MLP neurons of a small language model. Each row is named by its layer, matrix (up: input weights) and neuron, and shows model dimensions 512-607. Each number is 500 + 40 x the weight over its row's rms, rounded and kept within 0 to 999. Numbers have three digits each.
After each neuron's rows, "fires on" lists the tokens most often at its 100 highest values on Wikipedia text that the model never trained on.

L3.up658:485513473424497548459492442468471512482422512483529510504468461496532449550533507450485529569488457493515536448457625483551585515532635483516511549492597512498493504447499464490450539459488496456492478529499486521516541505521511457491514475519535517480506461471506519476447562407544516509
fires on: " and", ",", " ", " &", "-"

L3.up3051:508461502498491531524497509536565498556464561513525474530497494497534512503491565556531492546538486511443556451478536539467523500533565462536499520413579420534469520481537488449454543471507514490552438568455509515521520549534473505564494510513465456524534439514524494518474514426454471523
fires on: ",", " ", " $", "),", " |"

L3.up537:461443465477524469461536575487507482487514530490559504517522478535454567445468448533406482426516540513509551467503481523501421518485433518483461523522507516513527563484530474489455506535559518507498466543531524535414506479526458490521501498486530546501518507544479487478453518598516488519
fires on: ".", " of", " by", " "

L3.up1128:522493425471549433480475496563469474517520456503552503552420457539441496456513510461474525516470498550588496470548438519545511508447456518474520508534479569482468494533480511559529493493483484547469502611459523489514541477519497479523509477486536456543520480488499466466530486540496550484
fires on: ":", " to", " of", " on", " in", " for"

L3.up2382:493476537511456498481499566458548455513574429516473470521487529523519454534528504542585503513537458511560540475500465427558524474495525465503468471492550511470471473448504477517504461491523553470580511435483544526475513529504521520540550496484489463528521536480541429528495497503514508595
fires on: " en", "ar", " En", " al", "od"

L3.up2230:515493474529504524449466474471489552476547476542456503485524486467524539480492444433430470664518507485503468591465534419525534586497567456509533488512478488498480527516544509503460484465492475520515509502541485445540553507552520446492503430551507583500525540518588547469419526493474477483
fires on: " |", " (", " |\n", " ", " Peak", " and"

L3.up1563:513501502517457512481485519540617525514523574506503464525486470524486533526545470445508510494514506465564547493483476461528518589493459524508545490524530495473572490578465471472574500500536480562450499483492457460558574450530461560491440523427499547558493500511445551517557498500488475475
fires on: "c", "p", " J", ")", "ed"

L3.up787:519472572495371534462510566535499502535438514511533493550490541567479463471479505523548502494530449463516500533519488458546559511514438495519543545529521538517543519546511440476470484564511494456534498455497561422542504434452464561495599506496521483444490540503479409472456544465480480445
fires on: " f", "f", " there", " F"

L3.up3044:521568556478544456517481480481586526458522467468538497471527581426509540520477550541466459414530514507501515467465466530484486476451559524492549468507438521480463571451481510543495437476566458568557443494526498512427504509459437465554468522435589460477362480475486551440500486438532514470
fires on: "iv", " in", "im", "'s", "am", "g"

L3.up2426:528529468461463498496491514430482513475462503560516509501504555522474472520490488400574506489471502481556653576472489540465533486487498481453479461444521577515570526476505425496502507478556447549507495464548459535530445541507479531499545489527467562473401505434488508511451507489522517533
fires on: ",", " and", ";", " ,"

L3.up29:519593557521426551506477523490523543505556541546502490452517552527465495425456408561502538536468483487524495465447501471505528597473429600473487490504542475467452457523518526524524458532516529471522469454523488517467509455497496527535488483527451572571503467524508486484540488476447492582
fires on: "ig", " White", "ed"

L3.up203:464592541494540505480494436488582484491522467446520472546505507438476537516445481496547474483540519537510437513532499518519469499529539498465487536444483532511533477517490548468532541458534422524542555541515508528494453533571502484511457477469489557487474523524580537375511565520513477528
fires on: " United", " design", "av", " Us", "c", " Design"

L3.up1338:482479578469594383505472522530608534539532500501498495446479490541537450517467511516531463456521492530454511406515500552488483531458459509494490584496440469491459504515510513452519486567561496525510522465478456454475508605485475477497512525549517448509456537542518504453517508532486511522
fires on: "am", "im", "ri", "av", "ew", " Cam"

L3.up1609:526513468538493538483543508459476488495500560472494502582464507512496534509478517492506461455467484518509491533473529504511500516528431478558522480414501500516499507486441513478482459431545479435427530519549502454481482544508501541530451529497493489465480500510464447517549478480531468497
fires on: " |", ";", "0"

L3.up270:475451599523503467477501497489580517584498493533596433514491539509487410491477493573547537423479437468510493489473461503478507578480543521491513488550479494452575455509451530494558526534533535540441528510505504534578466543462508496517526528446508505438500528573475470491470539543496440513
fires on: " f", "f", "-f", "qu", "ph", " more"

L3.up357:533463478548436504469524508446538574525470489488426545476474472526509529529486529524551510481467469562438490548515441519500540485469471425425494464547552468501460515485507527508515478470435447404450504476505504510491485502514531499453494516482496468515505428569471482429485492442514522536
fires on: " ", " one", "1", " for", ";", " of"

L3.up620:543505492497563518461491551516425541510474480503535478499460539491502517418469501530519487492493465470605547489496412478467497552543481537437620480489558510471479568533496549548517501537454497492522517584483527457548564541543541588513445571529471456509467521513488552537518521539556525461
fires on: " such", " described", " in", " given", "ed", " on"

L3.up3007:460528550448498537474432498474494502556473505472454524494482499559461541512505453471526540522432489528497502497543485499495507475606438523521533453518445495540485465472458517499491567489474530426500545482478525479468447499497465491470555506507552513480518573504459505587535460461582556474
fires on: " |", "1", ";", "0", "2", " ="

L3.up3068:538579489504452493444523428475572509523460590486530579587498479513541592514509474525539565462513435553437469516431506554507445525515527476507532535551483527472417551556488499461468551639496465473556420495558433530451580547507463539483568527498465428499423388475488493459456512405532448498
fires on: " ", " and", ".", ":", " &", " of"

L3.up773:509460470495494455482506543475570504512478493472461464469480507573495457531505516466514577487497452500485529564527495516491473507538470465561554515501524525519472541567528483510480490513343474440487481552441562528486438545539549491487529471564518577498442503405511485489563500524560478534
fires on: " ", " one", "}", " No"

L3.up859:444545420501497567493464468333416528441499481500512500541493509495516509611508527492477501438428506460554583523497498441489475554531506486492523515508537540514475509461487535518427508551500466397518498494509574544520545514525458514468521618561556490460497536405502475478550502472547495483
fires on: " |", " with", " and", ";", "and"